Part of a small language model's weights: width 768.
MLP neurons of a small language model. Each row is named by its layer, matrix (gate and up: input weights) and neuron, and shows model dimensions 384-511. Each number is 500 + 50 x the weight over its row's rms, rounded and kept within 0 to 999. Numbers have three digits each. A neuron's up and down rows have the sign that makes its largest values positive.
A block is one neuron, or neurons of one layer that tend to fire together. After each block is what it responds to, as a language model described it from the Wikipedia text at the highest values.

L2.gate131:477472519472448521525448579403443555451598581435511470569429484474507541476510569582481432533481510487544473496481429577552542566513551453488473473607582474498552558461532561473512471475530454447432513426516444441522500463531458567535491510546452484510528548490493451433610486550447448474564476465355432544536600565556535458515465469597523494512408557553462485467466494482507490483499
L2.up131:414479557550463435527512509562581513451531479451572469482510594440418558494487550472523477482541530560618488466525465528505492526470415448498525562547577429548496473451538475554530495485428532516482583466540520525434556507464542546407546464520575440523394453481499523534510476465490627506555441507530461412423419454482475460452409457477536530493421452500491540480559501612612436452518
L2.gate564:497410600500436531524531557426445517524490497517586448480547491545544454530454555429536444480541581558542559438463545528514518561521515450507485462483565542466567406490607549571503531561466572490563460542483546443474494511506496497451512528529505481521460576458471469447558508472571453414548467508558559426533465478447518479595493445521485541437528530488421441429547402438574488569599
L2.up564:503493453485519414471516459470558496518537570448516425443425439434460549487515475474490462571452599460419526384482521527538581420430557494514524549550451511524449567450502494445522434402480472571447484436531475518500444490435512436434457597402578573534470570539443515525519441445500606506479597484464446612541478470519470530548565536471521500514451493472480526548568529570416551537401
L2.gate830:509445584533486519527522512494522433458517498415510514501460584467453454439484465523451415490441500468517574497404540586441523560460390449524618554536523508485426496540553481513544464504471432487391499517512459532490490593482478590523511506584586446489424517429532437538454486402459487491545586481597432511446536520529525440461560524500419543581538412536460440453537446470526491547518
L2.up830:457496532490463453452458464394552518589575464501476546507508519483420412461476526468458471533497532576465558430445508510501534527526481428501487496487539492376385568482500443548575503548487490505550570441519486468544552585534503565515390483567598482582436557573457497482519495419573525531542462502537496531464550520410450455501463478404462423591590406526576516466377411452549450520509
L2.gate994:469544440540443542601411549524468454485473440452552518547545534540377497421519488429587498475510570500492538515548390410452491467563508525445596489537486453422570525539570556435508549621518451529427574512465400511464464452524362522516515438476512486512543479506461468567586479571498510447478441532603507467541442515599482370547533476484580507420474525510440492371515393501496602547520
L2.up994:464493457471536538448516454434391532440443481478583511447399522495473470489521504522566578601469475541504513491455571427433529484529465500546504537509615546476507533476553526594434497538510577436463519522444491557500456560512440501515535417516500552497482466510554523552524485506497479551437537437440477536479544406491578540449431541516487483444554400508571528388496441549565443451520
Responds to: Inner sub-word fragments of proper names split into pieces, mostly foreign personal names in lists and biographies, e.g. El-en-i, Bur-k-s, Ban-er-jee, Ar-ang-o.

L3.gate163:478519551494425488460627536501489447458481515430536587527484466521538483465484611551512522456553555578444462441547417458463626425501439417467536493459524517475565539537518512547520485585500469483458551422566469441539569530495502586532558531526472540623465514402480491474483427406465441414496507495568457493446470495439547396432486509530468428417495428541507489401480504513503454481480
L3.up163:435584494543414500461459473547496427474473559535586519467531464428487448429503629434558497553453539508532540516449505446526549436442478494589365458513549553556416434499486461509439577491526567438485558553603472482563458415508417470467574453505539474615477440553470481458501434522485457462533512541447495559482553497545528478469576511543534515494447441578507574566533475481535610449516
L3.gate224:432462435450421522418520545483477541453478578468569424482608409425540388541548471552443523522507544571497489474563494546535512483540494551466484507526592594520622504608532473420480514553530555566418457454537382556579566563561470446543561517476486570495547466531513493508471520569502485488481409516411508459425618499421493525589508506559541423519543519443557502545507544556508520434522
L3.up224:506587598567526505454539542537526442540510588448549512498494586571474499467565470456429435584429543585530544567501513571591459572522410450464477447555498544437507567544470498575550589642462525526569538522555488475515582481478467522540490520505594525474450543517487426513451488495451534461595512547471423525519502559511445451478504509493456450537445562451468478516526489433471562446494
L3.gate305:583538574449392440476563502473618419481553522547526531518437551537552595525493433480511529525419530443415510487535419432541519420560632583425492507505452534475467496496502467535527488502463498515576570476516480379487556466495598515512537578500605452538536452450582506565470525615487450471469491475589554551541477520541450481382564548430497512467503564442499495562443563476420513478458
L3.up305:420522599523504396484497580556481502460450605443514450509506500397440456512486505562404525488485516536472616511490568516480581465448509406546481492505391405528445468521516508477430528419447475510442484448570511545542445522531463457502471584505478622450479494415522564478520437527485540498519559546524532419428528480506533449437462572395513542497426409491532580588445498558549541478506
L3.gate827:499514540552470497515527518510494532539394603432471455494507546505417540496449552469486546456504466580403566535491506393601503457488465435556442532552583491551544428536504585530540592509447491558536466422486468529561565478513474505525502419523519449567431523437460589524510478517451510432579509529532565509478540490452459509570526413559482510511434505496536495477428499558490518394459
L3.up827:492554637522569482434627476457574534506521545509482510508482547485430499459447492522504476516458547491467562575534441456434498508571543471515511525533603512512510486583461501524475545523484507443444441463540512490458512521476522588524519426532537443508495539543570499552525449533417562446568519509567584507493532563480550477514444510492525537548470501547527508535576432437458547421514
L3.gate1131:460484540526539531537613569447524503430546507535574519505535511426561536460492619580488480503529438462479588506473510538482485514493411437511443569547533568529513513461385531506437475525424536470557512540459525527501489508460516484531469458560442440550504512490520551476584498427514522430527497530554448462531516527553490559555587468478502528402494457569487484517537463501544490512575
L3.up1131:439373497432497533486530500457579472504500473558602550445430536514442508443502572504515392448455545600445609518482438473529589447432445423424456534536617421449537407540526505557513557543502512465492561478527596486528448455464413574498538593564519482579477443403416583456483466383484507375616509513482490415515526530517554551526539466463522459512455464470587487548529445466495461411487
L3.gate1327:508578440564487449433503477517539499506412535519547471489473543463549491564552475473570467530603525552502473490507540518513512504472359566554487545533499495431509565531516520528419576550490480539536572542515575444529424439506479504513478533574510417550508581443372471521595544416564571383461589475486490517530506499547483420454574526420566447387496481474394600563468430446603601514519
L3.up1327:409456550521478501497599431407509455483493542507529521519499530576424478408458550488554488467401547617553518542477512456431486502504554518483491557436514507530536476408539453550463462493447531445538405455460559454451519522506435566476485542474418476490488479418496475473572430567588503431421415498552520437508482514428579536449507385436497493500480447504502555541472541547500501526444
L3.gate1339:406542513559534478471568480472612481483502430567476527539427521482519412423493471469446443409451510607451465472529542523583473478473504517418457504563598461529556528495502456495447393519505446421468434522468524521477575422533501623565546548582496460600460455534442481474530567523463466523549468565450417499511486473512499491438595451471390531457557512528577457579491481574458481450555
L3.up1339:614402485508495548478522588521531548547511547489600597454470475583452501568448494529508425545454467511606458556531501473494565434616471481521517509478494547488509482542537566490522580474503562436540567401506476509488504481518478462499478473484442459460433457523510519482495492460475475509466522431592568430533566602419454603493555521469547576421539564490464507467572474494470476499519
L3.gate1772:462576458501460477597579456587433452531497440447483429506525512542508425550499511570469534445420487505473491506419478453447492510606530541471444515538452526466511442502415506496552517498519492497517514436465549438568528536402490406518492441479501500578459517458529443473518443484465557390493528463445492535476466451452503472517468510476551537480440530499560447390481583500539452454429
L3.up1772:415478445482478396492488470437482471541548542564518472446519524444511449537550521525444444538509488504552555512540449570422568471615508385431480479432491549552585502522495410542529524585448486567547482426448515615470501507427510492484573469513498469561539498425545505502519492515490523459492536548549405550555592558490517580413548551593445477533450448592570498521440524532571495425458
Responds to: Word-piece tokens in the middle of proper names and foreign words, often in tables or lists, such as El-ton, Fau-zi-ah, Na-pi-erville.

L2.gate394:566550505468451474520420514532489549432438481429468480511474501458466587493449541512556503609551583443490493496492387582515452621553421562563532487482422514584460513440576431443493501573442553524378570499478543430523479506528508499479573552553485458491564546509463504478493573427508440465522518583461541497565427520519468566511498571490512512590398498544432543530450422521461577417554
L2.up394:512547492458603479431526519520592399381527571545505566504388510462546448585519614479441460469417452465467516452489374559563461557460451469486444488397591540475472549454519512477439501547448560526427580536497545404490461594506508450506656497525470512476571446472408480493493527461443476529517415440469498507562539510436458584463466413438573562474472479512468430586545498533536575480430
L2.gate799:555491601528400557525427435460516486528484553458526573455485547508525580472499533514424391521607418538512502424530492517420481449541474546446491430564514464469470472636490485587558453531561479503460451504480509532543498514589525522531578554539496564560423571437456490421469597472507398624529495552544502520543560558505547534523460580449466507474532525523432460465430572581462493570557
L2.up799:545579553515448436568550575523549499544452485530529421510447469402509411494553543492499524482579530568455589483573488462500512519524451549464423495526493474438491479467530458524548513551499489557562499530429466445520488405505541483578583584442464536582460462511442517541548504495516573547624515491576507414617505463466528559506559440522507602511519438493474465441539495478469469472544
L2.gate843:510511538551497517416478392448571489553414502492492472493510515453507513494450491593503542543465542553470493447459569404556552473506434539488455518567507433443478515506502538562599521460379462495506484454579553527464424481462462504509589523437483454479477409422525563453551514403545537566478514508530442409587550496552546495472428418444430503548480536460482507536437499511582542527452
L2.up843:511450489533522498452520446516529553529418553461509424455476524415552517506468559525491612429526493526500459490487493483549556540476498578536441591559495508494549428419516503469538451434475571591512503587529491575498532532597456513483538542440534520498491512468514492500479626522475434528549523540503432479493490465486532483513512454549536555453499498488550400606545457471438482540538
L2.gate1013:419440523508589528514437557555600522517413448503526519499567432496497515544527549587546540549483510466465539412463595443508552524511467506537498582477551469557376547428515479487456455531490555620479512538437565419475554541560476530435516533522459533477461511455437529558559518517532452587497479542480468606576476494422451479545509503533472449517527552515513519473526447423454492510492
L2.up1013:495440562570535505495529538524431519556420423518469526471486524537528499565548505525449551460419568614549597448483543529400531523471509518510557461589553506413420504452506507499544417493496530548442534457484555416540465531468519560464560491555488480448461481393404442549559512517457451565474565514365542560501577496480519435461469459433541478481475471607443544489430547483544521521507
Responds to: Digits and spaces at the start of numeric cells in pipe- or semicolon-separated data tables, such as sports stats, scores and vote totals.

L3.gate65:572552611569463542494462549536583544435575480577562584462510523531471422422570453458499447535544461504591466541477612495601512459567522515442470508508468449486590579539509504570496517547529483436520576548561497540418530403398486502498579516549513525516464488455460515506484534502512538446526566580443492547568516578521542554509472503485537515521493426575599493374538519451476566560572
L3.up65:554479554516531481500572490501408521468560472481515430585442478509513419531465496580525570505480447523609506451481467488496484576414442539406464515458457517430498436412463473529500467521459403480498461494416425567449550540541464524465561518535418528625468503455586444445458567455572541515553470540588414501439496494517551504489488496466552552392419476419493532538451452444503395439454
L3.gate67:454431441467480522506614551459513527449510481540516554509576449500519482519483443552504439534505438540472561460512539517557530474522487495483527446542423541496449451435504515452520554533532535506620525512437476556432454453527508627489464535466532559618450458474484583435478535579571512435526491477563483480556535478494459520463489491569480591501377498435505434456415523513435462534508
L3.up67:493582525508462535513574596564480529410455558464539471558566485443472420576446532607512522402418370480589528567445530520491535541510563555484483525494499536522513461566461538476545490468479467557562499472417396433421542579560430531505464464571544436539418410490524526575473548497468479479537444485447512536451479522541500570507591525556607478564569469490571485542625445471484538473535
L3.gate227:523514453413549492532547529514509469509532503506540525565435425503425494591546597642438410428494424500472509516500557464477580530511558526454516468428497514455492518473422542497559528524532439520521599474525500399484445498455471554524481543554375465555601527436481540545562543549538544530445449558587541481490582512472499540531520543489567570474411448612594479592557526397444580430472
L3.up227:488529513510484454564526524480460568443519577557451562587464503441557354448360500596447493453485540538569477503483518493569588443503468438502575465491545554416445544494457561518523504562484453533506452558455513489393569521518454489530595507561511521585433506557637496571536568493521559499513553462538495473533542505450486496536454484508594513483491521549522511422464478512426456543568
L3.gate1109:565558554460481517496524515503510512471508513564480447493495523473445505548399621501455532554423550420500582502471476457516556519550421517525549582509413514532537521521511462541535479463478509566487568506458511497529473591438447527532549529450451422565472480456538533431465518568485407451584539560489462440498444538535452411571458491582632561497426420596523454533466526398420423474449
L3.up1109:448518443539578497500533570516499562415549574521490510512443452410582456455447527569511485457469439432513625540472548556505522526470486463497415580433407494473483525460453434447513446456500582576466529583441410499521559602454482448453551488495529556574464538467576575371447460469461478558458500549548547449469459456557571485514517581431484473434558501501590419553461553491468474511508
L3.gate1112:557516547499467446554544446497522504525517511485523478525508464498468470463636478543536430492483459418535516518437519486571592458559548544529456541507532493449509467416423579506470387487438448455559558507491484446458568523450406521416473582518449478498564469568554511453568540476587580531500486468566432474511481513535521521448558411475529526456450447416521452481617498446568604530569
L3.up1112:546473554515510430539493515563553479454455413555498422562489566548511509540515520505473528434464470548427595483519458527543559485542434434489417493497580441519478462557452477636508600475527537503581536520449554561500511467581431472593493535541477583529478389426405495537615562503502547522556484552526451417513578524492538495530504504600499500449459449545561433530549442410499393553553
L3.gate1158:502425588515530501480433529508512539429581492551575559568506536437475551480493528588571484455487455398505590503546587462491556529449538467515450447512463478484507531408506554430506461484406538495390529576452524503497519560428486484455444491522487551434556458500565553436562587525509456502507444523428502515510530441481537479522491436493520481449390484493422518601465519572449495533523
L3.up1158:449463572575506486522527540526537488495524478534503437528508430553520424437554458579461462505477471398471577450567561554583474424470497482438568552511437534487563506473607437516437438556529442547481551528489441462529432478520529446470499501498417567450534532519437546480554602482601483426577515482498564390480474423483501425468471489421615556491391439436463505448484443449472405449492
L3.gate1201:476460522489475539478531471489565488488535468551548463537449483496545451553472519581552539414535516430520602534565470548477548470442421508399580474427444486421528574528492517454478466390487511489521491463562431474437539476464452600447460487516409443469545569510574493552473536513485549444547562547454370529545504591496513421493598453480459615546451523542524401537589497458482459595461
L3.up1201:483443499591488555460473496490543484488529529556556519524446470450558477499506538548504512510482444386552524569526496596457450477442494546515531517462594499400539497520438532530455470447444416511591472573456515427424454535441516519518581529401440546604476448526480555483513547475541464462470575482448543533504551567471447397526465388525566574484542444455528518487463473452542438534484
L3.gate1440:591494449515525544428462397535477504509513527548526427587506447515533513542531492538462518459437516496505518568535400582492482489447454499479468432511418466494538536594474391529558443488528553510472476580509434469381544560488520458437528520496461593458522523520468501451577409534580542471445466465572540532493413502439525516385464482426593550450525507468487496503517587528503504475454
L3.up1440:464587467549551520467435508450439480462452506481498422490451544479529479461403522482534584465516491482511418552505551469490498419469388502481422528469480480533465426537517563558423515540458447512506527569511472502436477565448396585529543603497400548508525492441491479552526473520516504473542368427461411370517498503445480489499459555491458487503459489458486485529493616554638570449424
Responds to: Spaces and pipe separators before the third or fourth numeric cell in sports statistics table rows, e.g. the wins/losses column after "| 20 | 5 |", or "2; 2; 0".

L5.gate91:491418475484541543440521530453449530471559509529533538487473488374448470516515598550425475522515425483508511476505457481556484546504508465491508525522517512484441524481495454586506498563459420522453551492501523559503495547454590519587518524558496572535574561466500452475534539464491462574529464528432484465587611538594518644581474587445421505409556558470494464469498505514548455635522
L5.up91:471533503549471521474396497530403492450396511487578491445434579456510624493455463531550539546450462447453483489447479439544401483521461486510484591511461496504515515507482472536498490380460519394495473498412548497465472442488495506507527605451468583556537558477538526518422541523490508518565517480504537460458447550537423532433472512446467560540571472530451520516540519519542570530490
L5.gate956:486516545538538482453496463501389490436464563476527472577472524412643527520550437468472378507539479570422490493451482424494609566491483492570464511462545584535429570551513509512544491458456467451503440471583484599452499535461475606532546464569547541504575497484541553478498577538442529435520506562458401518445518482497416591430450526448429476432554416480502483581571478499550500590550
L5.up956:429595523431525486486463400498444567434551586608470469562572511466575635471441549502506493597534491572467479483477482511563496445523520483419558528567528587495505515456449504414492504400427547537613502543443533478549630526564546548492494481540493481485570600609447543456426565437490452482454449528532484521572507545476492516512387566516480514481539564461509434500554583526524537486556
Responds to: Digits, spaces and dashes inside sports results, standings and statistics tables or scorelines, such as 3 in 34, scores like 3–2, and quarter-finals.

L3.gate192:537469539439419559516470510550562456534581481428505393614498402471587419508447483413517414472479511524390527552540528430522570451494537491429435455440435447536530519453473425498519468442542517535419441561482517528560506583463446492501516436582477480562488500480535538464465432582397483596526532566425562519541443433493515484538559520440565478490553540504583446469490539567579434385526
L3.up192:454421504441456574430441542548458519476485493595511388551470618535491502423493595477574470500447463494442578511483450413413606505471499394517552471524552571464482479513448515557551501474463484438512502483457473445549590509507582508433495490447509504509536546486511457506461490534447478545501478518543541574491558508552411491490503513548479551504540580520507562565523489458469602493510
L3.gate665:552525611468519540511619494517437509495515564564475467492479468526565566448468501455446513426496522555535485528548471481558551518527621556560438456490480454507510477410470577422508469550419540429572452463485498440619475581554574552494452568499565481466407498481440467427520513517399467482518444470578565487483447490482499523471519509511568478547543509499529538613593477533556540539468
L3.up665:455550521452500489474486531488472539534483574551509451496470501504447583475511472543492521517408497416461527565560461532567446485540427489465448447472553459480541498458499482479509458514433578496550450518492506442532496519512517518462536511538498468520502564576544557536520542591491613495425471500383523606447548433506476443485500551514508452458427484453463506510574582559558501418499
L3.gate884:494488474407542416520494480615551484522498462504426471541477517509516457501591522491477413594460551578453508487554531494528476514485532562503553457497445474538464538410525557381499610460467556454480503528544542487483518457600485452483563519516476507497492487472508543491496482457503478439584462438435496513557526477470443499461579483473513440499508622455622500465461487533526467601541
L3.up884:483584513459460552432462433505534534539442502602433475571471472507504584387566505544459550430556523412534559421543434538469571583466485515561488535499434575411505527558413472541450533548514460580532459438503519532399512456586510436493492552518632407531442556518525434434516441525444533455568525521517522476598482566499415460486481530529552467528518494496540555534463505545477458446488
L3.gate1199:413434550406482504435492502541445402526535423518387491561443544578531480483405564506570561551461583477459526486427539418463486547525486467475414494476456502558423459485469499437467605500460501596445535556522443458599463553535576524534566533538508441535613478465584477485477495515462491497470521498473456541476543478544446552554551490445481464595438485522578555537546466477541538462467
L3.up1199:482498424511399554483469454557498570458427500568460392536468491477488561460477523465441461499457563550468485432441453524394450521595448430451469572563603510563437485517526539418586468641465476528516535527533574495476533559465502521472423447530503476445548471514467501543456437446444547444561540429420523515549480519460479482526586527476459532573539522518544439482499578468533612344474
L3.gate1510:556532444520452502464586457598584441564394571420469465515514518553584507452505615512551571474482484590418472512533471540479568512542532466529483505472512578519474503544471496442438534451443463524544524392483471467499538476568614486555419491629495469426417566486503531492497581415532461457566504506554468453597480530425506530510582591536359517478590487415521396483534417518447538502515
L3.up1510:444509429538411473526583517554398455525517434553467392501581517467460443463502554441524480523541497548555522529558522474478511450563481452487447499499415521464516492513479522556534541550549477479471532503551496580531450536527613550556501583494646364513436486449532503552426404593531590529449509426387597545500606514553423503456508512456502445554580564570574548519565499490534592386516
L3.gate1526:530540493525522509474539514509513428404514542449470503509490473492468451438603501527506489498443549448507557539554498512509446474508508461469464580511528401460469473525535499450456546584486524490469595444421468570415480462406405581515584481471432523512583486430476504408548565491476499540580534589587487502569520411519478394504539574524517509438469516460543493520562528606502480515532
L3.up1526:479572379447512445559501476536486467435470441467435545500408449510453489528465483521472419497443581589426387554536534468487529554451471461531479461576548544590470439513529435445522437484575526539439531460463505398466544503620602547477514411596600408457371559484492554428450466486454447525577478470433547567482426515429556562518530501518451366554542552555522480457560492565463517547445
L3.gate1661:486524558513475528463553445590545522561530527583507428582476464440520513407566504426566487547437560521462567510502503439514559514464458444426475493533511461443618442497492541453479462506557539459521476453475502483428502486516444584519554470520456391547406491506391549523460447517489522452475565468467462404406480507522439566471502532462521478485413427430581481588474487515474516386451
L3.up1661:467561549548485470471531524572501530539429500480558521498521557495472531487536538551482551430399504536530530440578457522514593453512504472476444520466467593481490517572444459565433471576415563543508462519510507444514488467495492558556487476545581486522520468404526521492556456472467516461553489524522539505447475511477509526444577466551518489425539554545487528542444575505492477534518
L3.gate1810:529510468453511452452545510491499452535521489492468497545594422513549490538622486526459432461493481486489583479479463499521549587440603490520439534592455516552546560491471561521475539541453452552612519521503528429459604450531566479440520558521566544558563506611535535453500478452503504453431453429458497483578459563412440546472519539483427535558532580484529434563469428471478549523456
L3.up1810:580507471483506490452526442545439459540495472509460464541609584537505508560533523480452514543463582501435549576428443529509589512588541462518432442469534575502352583518433583447552552467529535532538508473482584538553474503608471552502515503586419555450468523503538474566554503467457467514462602404381474408473536428500477563381599596557539546455545560467500426498526503543512522454424
Responds to: Tokens opening a cell far to the right in a pipe-delimited Wikipedia stats table, usually a number's first digit, e.g. 3(871), 5(4), Q.

L5.gate7:464512589469446389377494540521466491573390537554451395469477510436462520561550535477551516517545587539445573478462543495475507449474472510472524488502470505506406458535472469582505441464492479551485564564530460488476530452473571418541457512574558545372507583510502479562507569520459526594468527538485473552451468480513489485470490552511469607482582499415517486502407584534541480523496
L5.up7:482547547547438457473474461481457551524507433554589557466524597502498444500491568618521524599554460496493553505509536428447525416421460546562417529549469469556476555456410522573473465459462535527548466539442381475464534493589493527451488570468426527511493504517538497535491566522513513497496476523601546463588472493468505520523464482460509520451561564474470423512469485464530487502538
L5.gate1527:520458401494613504504480475526506558439502548501514529451544465467525542480526568462517578536475484471559470423485531537512408498496506474500493457509543446425537580446527501496570523483447545582542501542579549600535469567431469489553464454534641513440561536581470520434543504533480530535491549453548541569595587467552405520481513447451426394449445505438529613612503489549524502445523
L5.up1527:493462532456473509562547537592470513421503453462406490503477410433444466486420436456482456538542586476486499540492524504439529434526534478475474511599486514465461447467461607518526543540589530518437529485550423505527575505446520537537422647540568575413543457509472546509486486518359485562544522479395493373457575531621475561464618537540468532503457473553516462489537592521534533431428
Responds to: Pipe separators after number cells in sports league and election tables, such as goals-for before goals-against, plus mid-word suffix pieces like du-al, defend-ant, remov-al.

L2.gate58:433571475365549452547541461464470501427499476590513461500392510472498479505502500571410601488484595509378497465568485467505503549461472504530465457418474521590567518515499522489555507411450505487506573412561442464487481459506537410514380493423482510535480533581493487541424513502427543442518485546389552535558487588521403517545469478470476462501449530557568521482457545504494474400452
L2.up58:454431572426624468521491514476499492500540508558488433569503515567430508522554463575468528453436447432586610526481508541546533464496441492555553466537547452547445532440583542519414502486499428582503542512527441491458540468485492475489534516423367565434567411394518459530557516520536473481573467548483478563496423480529489504490465502492654488457518499553625458415537532448416497534593
L2.gate190:512507499477489461539519556511459420522531427501422491568452526417474406512477584603407487533515496459467502457458497506510545439525439518556555456476442510463477586594451494528474465539561576450431565512570480490506528541517504503588525411411405399612446465426516520515538455463502488465554609459485549466556545477552509477473450494561583509470410525456536455486567555538503426510550
L2.up190:514443548461519428451584554467539542544589471499467487494484545411511427554559431458426573455447497435535488434476540564488544449489457522514447458465458470541524571503536557449511495517499487477557460474527501499465418539448430501599405510433463503443527475465547483516509483468550515425574526495494489486492462506482585525590512510516501549448556461460555432465583569457536500551541
L2.gate1085:447465546514539524478415517538472520579467548494502471503508617443500531426456485559445578482470442470509522542533555456514520445538412487539487543494475547547641558477490484446415560424464529451520482515481439453450456522491509436513567547467441440516527459561600545586484450577487445497501452551405512497421488452509531532468450579514520546554418544432502432488443432431454413532501
L2.up1085:547564505516602461508526461556440438443459416576452413463537486420464433535547583492505508480480526534520523444489550548555538450468535488475491468457470493511527594479471416519398420552517523472507458485572410552434534571461522439493484518485393519419542526504540445536479533479512509536454457472437499529543449548579455499441489566565585465493574562546518509582557600509571366531467
L2.gate1351:536477517448587539434552583422498437476554469559448487506565392562426486473554486497475489519501541503503445490548564464425518411500513520544599563458424438483510583606539533579459502495549579525523473546548489531538476560479558419462584467413526429484402552497558513580460397443576513523449513457446468476519533482495477497429456477591591556427490560467454429558444526500433452513518
L2.up1351:475446498534493469527436602451437475539564430480535398428600572504433446420512487489449528547516421489532504442506520504491465424476512479464582459566462561435501563446475478558437510417452475518484516574450504449485395507586527538507504548341392453416528443509467488507492496479578506493435543495485512421497556386568591481534511524532584604389553458496554431433418494588478466620516
Responds to: Pipe characters separating cells in Wikipedia tables, mostly right after a cell's content such as a number, quoted title or name; also semicolons and closing parentheses ending list fields.

L5.gate929:519524531469553589559509523486502492525526521533423542453507411463588567421443592509462499510572421456538520547497564468548483561504472591521539515529571545509457494501531520461496527477511508520521531458449427495468540463578615488545468586481499587580526614593526498420497599533568516529451403565456565523540443442452464515468500485478569500533477425557578556510477456490467435489566
L5.up929:554512423536479441496444441517445448475370523507426562459451445422441452506505503536422509488419547441552585474490468431589498489560574532468511517434463416469459426485517515490460435495460455578588542473550485493415539411529579470500479469588465479457450447527458430444576487406521530557477506410430464552557495584588407547475484499479555547469460448426472453476537492530506556526470
L5.gate2014:460485569476467506492512519481481476478414512444416472451468503489553518467494556592480562396573448498484469442504482557492549476510419500449487449588520575456528614402500455492377469445498517447458405458495464540419489553443588452442546523455540547525577440536515518497517568449527562539505519428459396562570483479462454508489556557504457421508533410421496533567476529453526450529584
L5.up2014:472576491471525480561478556481471451474486580543531395560449513545552422415446536459441419469450487452484507484466509544512505481509610515511475455438479464545546526466486648419511612459482599563612542390543413459518499453493492546524528534558543488497470551568503480480444433536460564474561472523436508482473460514528526554506508505498505475570489445475547536487527558550459449461534
Responds to: Column separators (pipe, en dash, hyphen, semicolon) right after a number in sports statistics tables or scores, e.g. "0 | 3", "0–2", "0-3"; weakly some mid-word pieces.